config.yaml
n_layer: 16
n_head: 6
attn_scale: 0.177
init_std_qkv: 0.0346
init_std_down: 0.0
lr: 0.00544
warmup_steps: 200
decay_fraction: 1.0
batch_tokens: 32768
dataset: "wikipedia_en"
MLP neurons of a small language model. Each row is named by its layer, matrix (up: input weights) and neuron, and shows model dimensions 0-127. Each number is 50 + 10 x the weight over its row's rms, rounded and kept within 0 to 99.
After each neuron's rows, "fires after" lists the tokens most often just before its 100 highest values on Wikipedia text that the model never trained on. A number after a token or word is its count.

L8.up320:52 52 34 38 54 63 63 53 57 61 49 65 57 32 33 59 61 50 40 49 60 35 43 61 46 41 53 39 46 38 44 52 42 49 62 42 49 38 69 56 39 57 35 47 55 54 45 65 62 50 41 64 64 43 44 44 38 43 81 39 52 43 66 39 60 39 41 45 53 49 50 28 41 73 40 54 38 53 62 65 48 53 25 47 54 47 55 45 53 57 85 36 53 54 57 60 61 41 46 45 61 49 55 49 72 53 57 46 48 64 58 51 43 45 81 43 50 51 44 63 43 58 63 59 47 39 54 38
fires after: " the" 23, " at" 17, " At" 8, "°" 5, " K" 5, "," 4

L5.up672:28 80 63 70 49 52 51 48 56 50 61 61 51 45 66 31 59 33 47 49 45 68 48 37 45 44 46 47 33 51 53 40 48 35 53 39 51 47 64 46 56 46 58 47 56 53 32 52 37 40 40 45 41 35 39 36 49 37 59 65 52 44 57 51 49 35 46 47 40 35 53 42 50 40 59 57 37 43 47 67 51 69 62 49 42 59 44 55 35 59 40 57 55 34 48 43 48 52 50 42 42 49 49 56 29 56 44 46 57 54 59 47 51 52 27 78 67 49 58 32 47 55 57 57 52 48 77 45
fires after: "2" 72, "1" 12, " " 7, " |" 5

L11.up632:55 62 54 44 72 53 50 52 47 47 61 43 47 43 61 52 68 63 74 48 48 52 45 54 20 44 55 44 62 63 41 57 40 27 61 58 45 50 63 56 56 64 45 48 47 50 38 47 55 37 36 44 62 44 40 46 51 52 42 35 68 45 44 33 60 60 67 36 38 44 41 64 52 41 70 52 39 52 47 57 45 71 56 44 55 42 56 49 36 43 46 48 50 63 60 51 49 55 51 48 67 65 56 48 73 72 34 45 43 57 58 56 55 47 58 36 53 32 55 42 48 52 57 54 44 54 28 48
fires after: " the" 20, " a" 8, " was" 8, " as" 8, " is" 6, " be" 4

L12.up533:40 49 62 32 58 45 43 37 54 48 44 52 51 58 46 72 63 39 52 54 55 41 46 39 59 52 43 48 35 47 54 63 40 57 47 50 51 49 59 54 53 51 40 45 37 47 54 50 44 42 64 51 68 53 50 38 54 57 40 38 82 53 56 33 50 58 30 50 42 52 56 50 37 36 50 67 64 46 52 49 41 58 46 55 52 40 70 60 56 58 60 56 54 45 69 66 46 38 55 35 48 33 61 58 63 45 48 45 48 56 52 63 50 32 72 53 49 45 49 56 50 48 80 59 47 63 42 47
fires after: "1" 25, "0" 15, "2" 9, " " 8, "4" 7

L3.up714:48 50 52 50 40 47 49 65 17 46 30 62 41 59 29 53 56 65 50 51 40 38 82 50 71 47 40 50 43 32 40 33 57 34 44 47 40 65 41 35 56 41 53 45 35 49 58 39 55 45 60 51 37 41 51 56 48 52 51 40 60 55 49 43 55 63 48 53 49 52 40 50 47 39 62 59 61 59 55 39 47 58 51 43 59 49 68 39 62 46 55 42 52 47 45 59 52 41 56 56 49 37 61 53 48 68 34 54 43 58 52 73 58 57 45 45 48 55 66 60 62 50 70 61 43 38 46 46
fires after: "1" 73, " ex" 4

L7.up180:38 76 44 49 71 57 49 35 66 44 46 57 57 48 49 59 51 49 51 57 59 45 44 66 61 44 54 43 43 36 55 46 33 49 54 25 59 42 61 33 65 42 53 31 47 60 48 68 56 46 48 44 54 55 60 56 42 53 46 52 52 39 52 45 58 66 54 69 56 60 29 41 53 59 67 49 47 37 53 57 36 65 58 37 63 50 26 23 46 38 58 53 47 53 44 36 47 40 50 65 55 44 36 51 37 50 46 47 53 55 54 39 62 44 72 51 56 83 47 72 52 49 42 66 56 54 53 55
fires after: "\n" 31, " " 29, " (" 14, " \"" 13, "===" 5

L2.up255:50 34 42 38 60 43 54 45 54 67 54 59 54 39 76 30 54 59 46 64 39 52 49 63 43 39 51 60 60 44 57 66 53 38 55 61 54 62 54 46 45 48 35 42 44 40 21 44 45 57 44 62 66 54 55 50 46 59 54 63 48 38 41 50 53 53 52 36 45 55 58 40 46 60 47 24 47 46 48 53 66 42 51 55 62 48 50 52 51 48 53 57 52 61 49 54 56 56 68 55 45 54 43 42 56 35 59 36 53 51 45 32 39 39 67 71 69 55 54 44 44 39 40 52 47 56 46 58
fires after: " " 77, "-" 8, "," 7

L12.up515:46 47 51 56 70 42 50 34 63 58 54 33 46 44 76 52 53 42 44 41 36 48 46 41 46 45 51 61 50 50 48 61 66 55 30 56 57 52 56 41 50 57 53 44 42 34 52 26 69 62 50 43 64 45 59 47 57 47 51 43 68 49 43 52 37 36 48 39 34 48 49 40 43 37 44 45 47 41 46 45 62 60 41 44 61 40 64 53 38 55 43 50 35 56 67 45 59 55 54 44 54 32 53 59 56 47 49 42 40 54 56 51 31 72 53 52 71 49 34 36 51 54 69 50 51 60 49 64
fires after: "2" 51, "0" 6, "1" 6, " the" 4, "," 4

L11.up537:37 40 44 43 48 62 51 59 53 51 45 45 51 74 47 40 52 59 46 38 54 30 49 42 53 40 44 52 50 37 64 43 43 51 67 52 45 30 55 54 66 48 55 59 46 36 35 53 66 43 39 44 41 64 36 60 38 56 56 43 70 55 60 46 39 48 28 46 52 58 67 62 44 53 49 41 53 52 78 42 72 49 41 60 64 68 51 57 60 47 62 49 46 51 48 61 51 47 50 60 54 44 44 51 45 41 61 45 61 46 72 63 51 61 42 56 76 29 59 32 64 64 46 60 40 40 50 67
fires after: "0" 31, "9" 16, "5" 14, "2" 6, "8" 6, "7" 6

L8.up497:44 50 59 61 36 64 22 63 48 56 34 44 54 38 43 55 55 42 44 60 54 46 41 52 51 75 27 48 58 53 47 51 44 39 40 47 48 52 49 36 47 54 64 39 63 59 34 33 55 53 52 45 56 49 57 62 60 55 54 63 56 60 71 57 44 55 49 52 46 55 54 41 50 45 48 44 45 55 58 39 45 52 37 41 53 56 56 35 46 47 52 51 65 22 52 49 47 59 54 66 34 70 46 44 45 71 62 48 41 44 39 53 55 52 47 40 71 48 50 54 48 38 48 64 68 34 38 37
fires after: " " 33, " an" 17, "An" 4

L12.up443:49 67 55 67 50 39 33 46 56 44 46 42 39 41 64 48 66 51 50 55 27 50 50 29 55 34 78 36 59 43 49 57 53 44 40 55 53 53 67 64 45 41 47 54 53 60 47 40 61 54 38 47 61 39 47 32 52 52 53 59 61 51 39 71 61 55 39 44 50 48 50 45 47 55 28 32 54 44 49 47 43 58 50 42 53 38 40 47 47 38 46 42 43 45 46 75 73 41 49 43 47 42 53 39 47 80 57 55 43 47 60 40 44 57 46 51 54 63 66 39 57 59 57 54 46 54 60 44
fires after: "–" 25, " " 22, "9" 17, "0" 16, "1" 8

L11.up273:45 39 47 60 43 65 61 40 40 41 38 47 54 59 51 50 54 41 44 38 78 54 55 37 44 66 48 39 54 42 49 45 49 48 57 40 59 44 53 50 56 42 65 49 56 46 60 55 45 58 63 38 63 34 49 47 46 34 44 48 48 53 61 52 35 47 37 63 54 63 46 38 48 56 43 53 60 54 67 49 27 54 62 56 57 36 55 70 49 65 72 60 39 54 64 54 46 48 56 55 50 36 44 31 84 54 59 52 36 27 36 35 61 54 51 57 44 67 53 37 59 66 58 65 41 54 55 41
fires after: " |" 21, "-" 21, ":" 9, "\n" 6

L5.up593:54 23 50 39 59 42 41 47 57 55 52 57 61 58 56 42 53 54 41 49 48 41 47 42 43 53 52 78 37 44 56 70 51 55 53 49 25 30 63 28 29 51 60 50 54 42 46 38 55 54 54 61 54 72 51 61 62 57 55 54 45 46 44 42 61 37 57 66 51 52 43 61 46 57 39 58 59 51 72 43 53 60 49 57 46 57 33 28 31 45 57 74 56 50 60 57 53 69 51 37 54 50 44 41 60 58 41 32 39 67 46 48 43 57 57 40 45 61 47 59 55 53 51 54 48 60 45 37
fires after: " " 56, "9" 14, "8" 7, "0" 7, "5" 6, "7" 4

L12.up338:37 44 44 62 58 47 47 31 58 58 60 54 62 46 52 39 58 53 54 42 52 49 58 43 52 52 39 36 48 26 34 47 28 54 38 44 40 53 48 47 47 49 40 57 56 46 57 47 52 62 45 35 51 56 34 51 53 47 52 55 68 55 46 47 55 53 43 45 42 48 46 57 63 46 59 60 48 46 63 72 75 43 41 50 55 65 41 44 65 41 43 47 71 57 53 43 58 42 60 65 53 50 43 53 51 29 65 50 54 54 66 57 38 36 36 50 52 57 48 46 47 59 55 61 51 69 53 51
fires after: " " 79

L7.up102:57 57 49 50 51 41 68 52 55 52 46 40 67 44 33 51 55 48 59 61 44 39 56 45 60 55 49 51 56 55 44 51 56 32 39 55 42 70 52 44 39 48 34 49 40 35 49 53 54 70 42 50 75 55 57 51 70 50 37 39 44 63 61 45 80 56 51 45 59 68 48 60 59 54 64 48 48 63 54 36 63 39 38 44 59 51 56 56 55 49 29 56 46 53 66 47 58 50 40 46 56 48 34 46 50 50 37 30 61 39 47 36 62 29 22 40 41 35 46 49 56 51 63 55 42 53 42 41
fires after: "0" 23, "2" 11, "1" 9, "3" 7, "6" 7, "7" 7

L3.up148:55 48 58 52 45 45 42 58 46 70 51 43 64 47 35 33 43 56 43 71 37 57 42 50 58 53 52 50 46 40 40 46 45 54 52 48 44 41 50 55 43 27 58 63 54 37 57 31 63 44 45 59 44 45 73 53 58 41 70 58 48 52 64 71 27 60 42 58 45 37 55 38 57 62 48 47 35 37 43 58 44 52 44 61 45 68 59 63 57 63 36 51 62 55 25 40 51 56 42 55 64 50 51 60 57 49 53 40 49 55 41 38 70 57 33 57 28 46 49 57 50 43 56 60 42 55 60 45
fires after: " " 50, "-" 4

L9.up505:45 34 56 58 53 46 23 59 53 36 49 43 45 35 45 51 52 62 54 37 47 27 49 72 43 47 51 57 60 55 48 41 62 30 60 41 49 48 46 53 45 44 60 49 72 53 49 69 58 56 58 36 52 56 62 65 54 58 64 51 51 33 60 46 54 53 54 54 55 60 72 41 55 52 32 65 46 63 51 55 71 59 40 45 41 43 39 58 41 50 45 49 59 27 52 37 36 35 55 69 36 48 52 58 64 55 52 41 68 52 28 59 55 59 45 49 41 55 48 57 72 39 48 70 43 58 43 51
fires after: " " 77, " (" 5

L3.up738:37 55 35 54 51 55 53 52 24 36 39 66 44 63 70 53 44 31 55 51 40 54 65 48 52 59 42 37 80 51 53 52 58 39 50 54 70 48 50 37 35 49 61 49 43 28 34 57 58 50 55 32 33 69 59 62 40 49 65 66 53 46 50 61 52 66 41 39 57 54 50 47 56 60 50 59 49 55 37 39 57 48 42 41 58 48 54 43 56 50 61 40 45 54 48 64 47 52 70 46 57 52 43 43 61 50 49 41 45 43 51 43 39 48 55 50 46 46 57 51 28 27 43 62 37 37 57 41
fires after: "d" 14, " F" 11, " f" 9, "f" 7, "F" 7, " B" 5

L8.up323:36 46 36 40 52 42 45 53 39 54 51 34 47 46 48 55 54 68 51 58 47 39 53 44 54 59 45 62 56 30 40 66 62 49 48 54 45 37 72 49 62 48 59 58 36 50 66 19 40 49 47 38 51 48 58 55 54 47 55 36 58 69 60 54 43 39 49 51 55 50 56 49 52 50 70 47 45 60 54 31 47 48 58 63 47 48 58 34 61 22 65 54 43 67 58 54 49 32 73 50 43 59 42 58 50 47 42 55 26 48 49 38 58 53 49 43 59 41 58 43 63 37 40 50 61 48 66 40
fires after: "1" 59, "9" 12

L9.up713:61 57 47 48 44 74 52 43 44 47 59 47 52 50 55 49 62 45 50 47 51 64 52 61 43 60 35 43 55 42 55 45 52 66 44 43 42 51 63 35 44 49 59 59 61 78 44 46 32 50 47 52 67 58 38 37 62 34 58 40 49 37 50 67 46 51 52 49 64 60 69 39 56 45 44 49 59 62 47 52 47 51 59 58 50 45 42 44 63 54 51 35 35 32 47 63 51 69 38 54 57 45 50 45 46 50 52 68 69 28 47 46 42 20 67 47 74 60 55 50 50 63 40 40 33 41 49 48
fires after: "1" 19, "2" 12, "4" 8, "5" 6, "0" 5, "3" 5

L11.up315:52 52 34 50 49 36 62 52 42 46 50 56 34 38 49 53 64 48 61 57 49 48 54 49 46 47 59 70 46 39 36 46 50 56 51 62 63 38 40 50 50 39 61 49 41 58 33 38 52 54 57 54 39 53 53 38 33 33 57 38 55 44 56 73 42 47 37 44 55 60 57 48 55 40 43 37 42 58 44 62 38 54 61 64 48 45 56 20 63 45 45 54 47 63 39 49 56 66 56 47 42 45 42 59 48 60 62 48 44 28 53 65 51 45 27 66 50 54 62 55 74 44 54 36 44 59 52 44
fires after: "2" 21, " " 21, "0" 17, "1" 14, "–" 8, "9" 4

L12.up154:46 51 46 48 54 54 24 43 39 32 29 45 44 62 66 53 56 42 50 44 44 40 59 43 40 68 56 50 56 50 53 60 49 71 64 58 44 49 49 30 29 59 39 37 62 64 51 54 49 62 54 40 58 52 35 42 68 57 38 32 50 55 53 47 62 49 41 56 42 38 59 54 55 32 48 56 45 35 51 43 66 65 38 63 44 63 45 36 43 48 52 49 37 48 60 51 53 60 56 48 53 42 54 46 59 58 61 51 67 64 57 43 55 27 59 66 60 40 59 46 59 44 53 69 58 50 42 50
fires after: "1" 52, "9" 15, "8" 9, " " 6, " |" 5

L7.up712:45 47 45 62 47 42 27 46 56 50 47 31 53 45 56 50 43 46 55 41 56 50 50 44 57 57 49 48 48 53 42 57 59 46 38 38 58 44 44 64 36 62 48 53 38 33 35 44 33 50 54 53 45 55 51 65 51 56 63 52 60 48 63 53 44 32 41 47 54 58 57 65 34 40 36 62 47 56 56 33 31 62 50 58 61 59 43 35 48 42 45 60 57 55 55 51 55 51 44 52 40 60 33 59 43 73 69 54 20 49 58 52 75 61 36 46 70 56 55 47 39 42 46 52 48 54 75 50
fires after: "8" 25, "9" 23, "-" 8, " |" 8, "7" 5, " de" 5

L12.up581:46 51 47 37 56 58 57 58 57 67 52 47 45 48 46 49 61 64 63 45 30 42 56 40 65 53 72 40 48 55 50 41 61 64 41 40 42 46 49 56 36 59 41 45 57 31 40 50 48 61 66 57 72 46 31 54 51 48 47 49 48 52 46 55 63 50 65 47 62 59 51 46 53 72 73 52 61 63 58 52 56 49 49 58 58 77 52 54 54 47 47 53 49 39 51 36 47 33 46 24 46 61 36 41 32 48 65 53 40 50 60 54 31 36 26 50 48 33 52 41 47 52 61 71 56 67 51 33
fires after: "1" 18, "9" 14, "2" 13, "5" 10, "7" 8, "8" 8

L2.up61:39 50 52 49 57 54 23 38 54 57 62 59 47 57 54 40 39 56 50 70 62 47 66 64 57 44 45 44 58 55 51 36 53 38 68 66 25 38 39 54 58 43 60 46 48 51 60 49 54 62 62 49 42 45 48 53 46 58 59 40 45 64 71 51 49 25 44 50 37 80 53 53 52 51 59 64 60 53 42 44 56 55 57 47 46 39 60 41 37 67 52 23 49 41 72 55 42 36 46 42 53 53 63 49 56 54 54 52 32 61 56 59 50 51 51 47 65 35 52 48 71 56 57 51 40 52 51 51
fires after: "9" 20, "1" 18, "2" 7, "7" 6, " his" 6, "0" 4

L7.up220:38 51 56 48 54 58 41 53 67 37 64 46 58 63 52 62 52 35 39 50 68 81 43 51 54 57 51 52 65 52 45 59 50 44 25 54 48 65 40 57 61 27 35 52 52 53 53 61 44 29 68 40 32 45 45 45 56 53 75 38 53 60 50 54 63 34 54 50 58 57 52 43 40 56 56 76 63 73 44 59 39 53 44 39 55 53 65 38 58 54 58 22 38 47 46 56 57 40 44 46 33 45 66 45 71 43 39 54 35 48 50 49 51 38 46 53 62 46 53 60 49 48 51 61 45 48 38 30
fires after: "," 18, " the" 11, "–" 9, " A" 8, "|" 5

L12.up182:41 34 62 55 42 59 42 44 51 47 70 54 59 48 57 53 61 54 53 40 45 68 45 52 45 43 56 27 53 42 51 32 44 43 38 42 70 43 53 56 50 46 45 58 40 52 56 57 49 45 60 47 43 77 60 39 58 43 69 24 64 52 62 70 43 61 43 42 58 37 32 51 62 59 33 55 49 36 49 45 29 48 44 43 43 43 32 63 46 51 40 32 74 40 73 45 37 61 38 54 59 37 52 46 57 57 38 42 67 44 46 30 49 51 50 50 49 45 65 53 57 49 39 56 56 46 52 33
fires after: " |" 32, "|" 24, "-" 12, " " 7

L13.up373:33 64 52 51 40 56 33 51 53 44 49 52 51 51 56 60 45 55 49 53 66 61 46 52 41 44 55 53 56 52 45 43 39 45 41 41 58 51 52 49 57 65 54 54 33 30 52 37 48 59 48 45 41 52 57 51 45 46 52 30 48 50 45 44 21 34 51 40 37 54 57 71 46 69 40 50 58 48 51 50 50 46 47 47 55 44 36 62 41 36 58 47 44 57 74 60 55 59 60 66 27 35 68 51 53 69 40 54 46 16 43 57 32 65 44 63 42 52 43 59 59 51 55 69 48 59 53 57
fires after: " |" 23, "|" 18, "-" 6, "3" 6, "7" 6, "6" 5

L5.up7:39 38 59 49 56 37 48 47 52 25 49 43 43 47 53 49 34 61 59 46 52 50 56 45 45 56 53 35 52 46 43 40 73 60 41 46 23 44 58 36 45 54 60 44 53 41 56 21 51 74 57 58 45 36 46 46 49 51 62 78 69 51 60 36 46 42 40 47 39 51 49 48 52 55 64 62 46 59 37 36 55 59 54 44 48 50 51 59 61 53 47 59 38 55 56 65 42 65 60 52 45 28 43 49 61 55 55 66 45 39 53 41 43 34 44 47 55 55 59 65 65 36 63 72 57 49 31 36
fires after: " the" 15, " a" 12, "9" 11, " to" 9, " of" 6, " Gu" 4

L2.up375:47 65 32 51 53 50 27 52 44 52 47 33 56 52 60 53 44 43 59 70 61 25 41 65 55 48 46 52 48 52 54 43 49 29 42 30 54 56 53 35 68 40 75 54 45 49 50 44 57 45 31 62 53 37 31 41 61 37 56 33 57 53 63 62 37 48 43 47 52 49 64 51 55 48 74 69 58 59 40 48 49 59 57 55 54 41 41 54 45 69 52 28 34 39 60 67 47 57 47 57 43 50 51 51 54 50 52 41 50 55 72 47 49 53 64 66 54 49 58 47 44 47 57 52 45 49 70 30
fires after: "2" 41, "1" 19, "0" 5

L3.up19:47 55 55 62 49 69 52 60 46 50 50 25 48 35 55 62 55 50 68 62 55 49 44 72 58 56 46 49 33 44 57 50 49 51 54 63 38 60 43 44 42 50 52 26 40 48 48 55 44 58 59 34 33 52 43 50 57 39 49 56 40 56 56 64 45 65 44 36 30 47 54 42 57 54 63 52 48 49 48 72 53 53 37 36 40 39 30 34 68 47 42 46 59 57 50 56 46 29 44 79 51 59 59 45 44 55 44 52 57 50 45 45 45 59 40 43 39 60 44 45 54 60 50 69 59 40 61 57
fires after: " " 62, " \"" 5, " E" 5, "\n" 4, " un" 4, "," 4

L2.up398:35 50 54 37 54 72 45 50 45 60 47 65 51 45 53 59 47 38 36 45 47 64 39 52 50 54 55 41 59 47 47 61 50 44 42 51 53 56 51 37 51 75 59 45 48 35 38 64 57 47 49 38 55 44 38 67 57 65 41 55 43 52 51 53 37 54 53 54 54 51 52 49 47 44 59 45 46 53 79 53 62 46 47 49 49 60 41 60 62 74 40 49 45 48 46 51 58 48 53 38 61 64 39 42 54 36 44 28 68 48 47 58 45 46 57 52 43 56 36 27 36 45 30 36 61 39 50 48
fires after: " " 88

L12.up312:41 51 57 30 54 36 50 50 48 40 39 72 52 49 48 53 53 38 35 37 44 34 64 31 55 58 52 66 57 56 59 50 44 51 59 46 47 45 47 34 58 46 42 44 40 36 43 50 38 39 62 51 53 36 63 44 71 57 52 47 60 69 44 28 46 48 37 45 39 54 42 62 38 59 61 55 61 51 74 46 61 47 60 59 53 45 54 61 55 54 58 42 56 43 66 60 52 33 58 35 42 42 45 40 58 57 55 40 57 62 40 45 64 43 41 45 63 50 71 57 60 62 68 57 43 47 48 48
fires after: "1" 25, "8" 15, "9" 11, "2" 9, "6" 8

L2.up485:68 50 56 52 64 65 44 49 54 49 57 46 53 48 57 58 50 40 49 42 35 55 32 56 31 51 40 51 57 56 45 45 44 52 37 54 30 53 61 61 55 53 46 67 44 34 39 65 28 39 51 38 51 65 32 63 40 41 57 77 48 56 40 58 52 67 57 45 34 50 51 43 57 49 51 52 43 53 54 54 61 56 58 54 45 54 53 41 49 68 39 45 45 54 58 41 53 48 53 55 49 49 37 54 52 23 72 35 67 49 56 35 45 26 66 57 51 67 51 47 34 64 54 63 63 49 54 48
fires after: " " 96

L11.up361:71 68 55 54 50 57 45 49 49 43 57 63 35 64 51 52 52 63 44 46 44 37 45 34 64 17 56 51 60 48 48 44 42 50 62 63 32 47 50 53 44 59 48 58 73 35 55 37 45 45 51 44 61 53 47 40 53 49 45 44 54 54 47 39 48 44 42 40 49 54 47 60 36 39 39 58 56 75 70 50 44 43 38 43 60 64 51 57 71 30 52 54 39 43 40 62 67 41 50 55 48 67 30 42 30 44 48 43 53 49 53 54 53 48 35 46 43 46 62 49 58 50 70 40 62 49 58 47
fires after: "1" 22, "0" 15, "9" 10, "2" 5, "|" 4

L3.up467:51 35 47 53 56 47 50 63 51 46 50 35 42 46 55 48 56 60 52 56 33 40 54 47 33 57 45 70 55 60 46 53 60 50 52 58 60 59 57 47 36 29 61 42 46 38 58 48 56 61 60 52 53 38 41 61 37 49 49 61 58 54 50 67 43 67 49 59 52 52 46 54 65 47 60 71 44 55 28 39 46 56 47 43 49 54 67 36 49 59 37 41 45 76 38 49 56 39 43 56 51 50 48 43 51 59 55 57 40 42 44 33 46 55 64 36 40 36 24 48 39 34 44 51 39 55 63 53
fires after: " F" 16, " f" 9, " Gu" 9, " W" 8, "F" 7, "H" 4

L8.up443:43 51 69 59 60 46 56 42 30 39 37 53 42 54 44 53 52 66 40 53 32 54 42 50 43 41 55 58 54 45 53 48 56 40 56 44 30 47 53 36 51 54 53 43 46 36 73 50 52 39 53 51 47 53 53 44 56 54 69 54 56 51 57 50 43 38 42 70 46 53 40 45 50 59 55 39 39 36 54 57 43 51 56 64 51 40 25 30 53 62 62 31 50 58 49 45 62 56 68 41 36 42 54 35 68 49 49 43 60 66 29 67 41 47 43 40 46 73 65 43 63 55 53 43 39 69 50 45
fires after: "9" 64, " (" 11, "0" 6, " sub" 4, " Hi" 4

L8.up78:41 54 61 28 62 63 50 47 50 42 43 40 54 68 63 35 56 48 40 54 54 65 48 27 42 38 38 44 47 45 52 63 55 43 67 39 51 42 67 67 54 51 37 31 53 45 63 62 53 48 54 31 55 39 28 40 40 43 57 42 49 38 39 40 69 64 48 49 50 36 54 53 37 43 62 48 50 55 68 42 50 48 29 47 47 58 63 69 48 53 64 52 43 43 54 37 61 41 43 59 54 39 61 48 50 51 52 40 53 45 61 48 44 31 61 51 54 59 55 41 59 54 57 41 43 55 44 53
fires after: " the" 28, "," 15, " a" 13, " |" 11

L3.up408:38 42 65 50 41 64 50 45 54 75 62 44 58 47 36 55 57 51 48 41 35 60 63 46 35 51 50 43 41 54 39 43 45 50 31 46 43 45 33 63 56 50 45 39 44 39 51 37 45 51 49 36 46 56 48 56 65 31 58 55 40 64 61 68 53 61 67 63 50 44 50 44 55 73 55 59 54 45 61 56 50 46 43 62 61 58 52 55 56 46 46 37 66 48 35 58 27 33 69 60 50 64 53 46 51 48 46 47 46 32 54 39 55 39 43 63 35 56 35 37 45 39 38 52 60 40 61 56
fires after: " " 75, " un" 8, " \"" 7, "-" 4

L5.up363:50 37 42 50 51 44 42 52 60 63 49 61 67 54 51 56 64 41 38 47 54 55 44 48 49 45 45 50 47 56 34 68 75 47 25 70 66 69 35 56 35 40 59 39 46 48 49 46 52 48 58 68 46 45 50 44 52 60 63 58 43 59 57 56 69 40 44 62 57 59 31 46 45 45 57 67 57 52 34 53 54 59 66 43 61 49 66 27 38 54 57 54 41 48 46 48 54 59 40 42 54 41 69 47 43 73 44 52 46 48 60 58 45 41 49 33 35 51 62 52 52 41 48 61 44 38 57 55
fires after: "." 74, "," 10, "\n" 6

L3.up156:39 55 60 39 48 44 45 72 43 63 58 56 64 46 55 48 41 74 75 62 37 36 33 50 40 64 51 48 65 60 54 44 45 64 29 59 44 50 43 53 50 48 49 47 63 50 37 43 44 51 61 55 30 35 53 46 41 32 43 53 59 42 30 52 49 70 55 61 58 45 57 49 64 41 42 55 64 64 38 49 53 67 52 41 44 36 36 53 64 62 45 51 46 60 56 53 53 57 37 58 39 42 43 69 36 58 66 48 40 41 40 46 43 43 66 32 53 60 44 49 44 54 49 42 56 31 52 60
fires after: " R" 11, " F" 10, " J" 9, " W" 8, " D" 6, " B" 6

L3.up511:43 55 38 62 55 48 49 48 65 46 46 60 52 36 50 49 40 54 36 36 50 52 53 66 51 70 65 47 74 36 55 59 58 54 55 59 40 42 52 28 54 55 59 31 37 39 68 50 44 42 54 48 43 62 67 29 52 42 54 39 64 48 44 51 56 52 39 54 39 65 47 40 47 64 54 44 50 52 61 43 62 61 59 38 35 56 52 40 59 68 61 44 39 68 62 54 45 51 72 50 58 48 66 44 58 57 55 36 39 31 36 53 57 48 48 42 57 40 33 43 44 41 44 65 29 47 45 46
fires after: " G" 17, "B" 13, " E" 12, " Ha" 5, "H" 5

L11.up645:43 70 48 40 65 39 41 56 49 31 51 63 42 49 49 52 51 57 45 52 44 55 42 24 42 51 58 48 54 35 35 40 80 43 49 54 51 72 52 55 55 44 42 39 50 58 54 52 57 50 50 65 41 39 74 44 44 46 59 38 49 56 64 55 57 33 51 62 65 55 67 47 46 37 52 55 52 57 56 55 74 46 70 59 54 49 41 40 52 38 59 66 48 46 57 65 48 38 61 43 43 54 28 46 56 57 36 69 57 48 52 30 42 37 36 63 56 59 49 45 54 49 49 41 56 60 38 52
fires after: "1" 15, "8" 10, "0" 10, "9" 8, "2" 7, " on" 7

L3.up762:30 47 54 48 59 42 43 51 55 41 51 69 36 30 61 49 58 50 48 61 59 48 35 49 43 46 43 63 47 57 26 61 55 51 43 49 48 43 56 46 74 40 37 18 65 49 51 59 48 56 68 55 59 53 52 28 58 56 53 38 53 54 52 60 38 54 47 51 37 48 26 44 56 65 58 37 72 38 19 57 49 47 52 48 50 42 43 43 62 55 55 38 62 60 39 44 50 41 57 38 51 60 38 55 33 56 37 55 56 55 61 51 63 56 47 41 47 64 58 58 37 48 48 63 52 45 60 46
fires after: " " 67

L5.up614:65 46 59 44 62 50 36 46 55 38 61 43 73 42 35 64 45 30 39 56 50 66 72 55 47 60 68 43 44 46 55 44 28 47 51 64 42 38 59 46 51 36 36 44 53 47 46 43 46 42 53 43 56 54 52 35 62 52 49 57 53 43 44 43 48 24 27 70 57 61 60 44 61 42 57 46 51 45 62 37 57 53 46 49 37 60 26 29 42 46 57 49 61 42 53 56 58 44 64 46 50 45 50 52 51 47 70 50 50 56 42 44 39 58 50 63 52 61 61 40 61 62 67 39 45 47 44 51
fires after: "1" 24, "6" 14, "8" 10, " " 8, "5" 8, "9" 8

L3.up230:57 49 42 47 65 60 52 50 66 39 67 57 43 34 49 58 54 42 62 58 37 52 37 68 53 26 46 37 37 43 53 39 37 64 27 57 39 31 54 43 46 61 45 63 51 48 41 48 68 53 50 62 53 61 46 31 52 63 48 37 45 46 37 56 54 48 65 39 27 42 48 50 49 62 45 38 62 49 48 57 65 52 42 47 59 44 41 53 62 57 34 58 47 42 58 54 54 46 61 52 41 54 40 42 43 43 70 49 51 62 54 50 46 47 57 53 49 53 44 32 53 63 54 42 46 38 61 52
fires after: " G" 24, " " 19, " C" 12, "C" 6, " E" 5, " c" 4

L12.up714:41 49 44 61 55 38 54 63 65 66 57 37 60 52 59 34 40 45 52 39 76 40 50 54 50 37 45 46 56 50 58 50 56 52 55 58 51 51 46 43 58 47 60 65 65 65 43 59 50 42 42 57 49 46 49 59 37 45 60 46 56 60 53 47 48 45 38 61 38 62 70 52 34 43 52 56 56 63 60 48 42 54 52 41 59 25 43 43 58 57 59 63 54 52 38 47 56 58 43 58 49 34 51 53 54 50 51 58 34 47 48 44 73 42 27 59 57 53 31 34 31 50 82 72 42 55 52 47
fires after: " |" 34, "2" 12, "s" 7, "\n" 7, "at" 6, "1" 5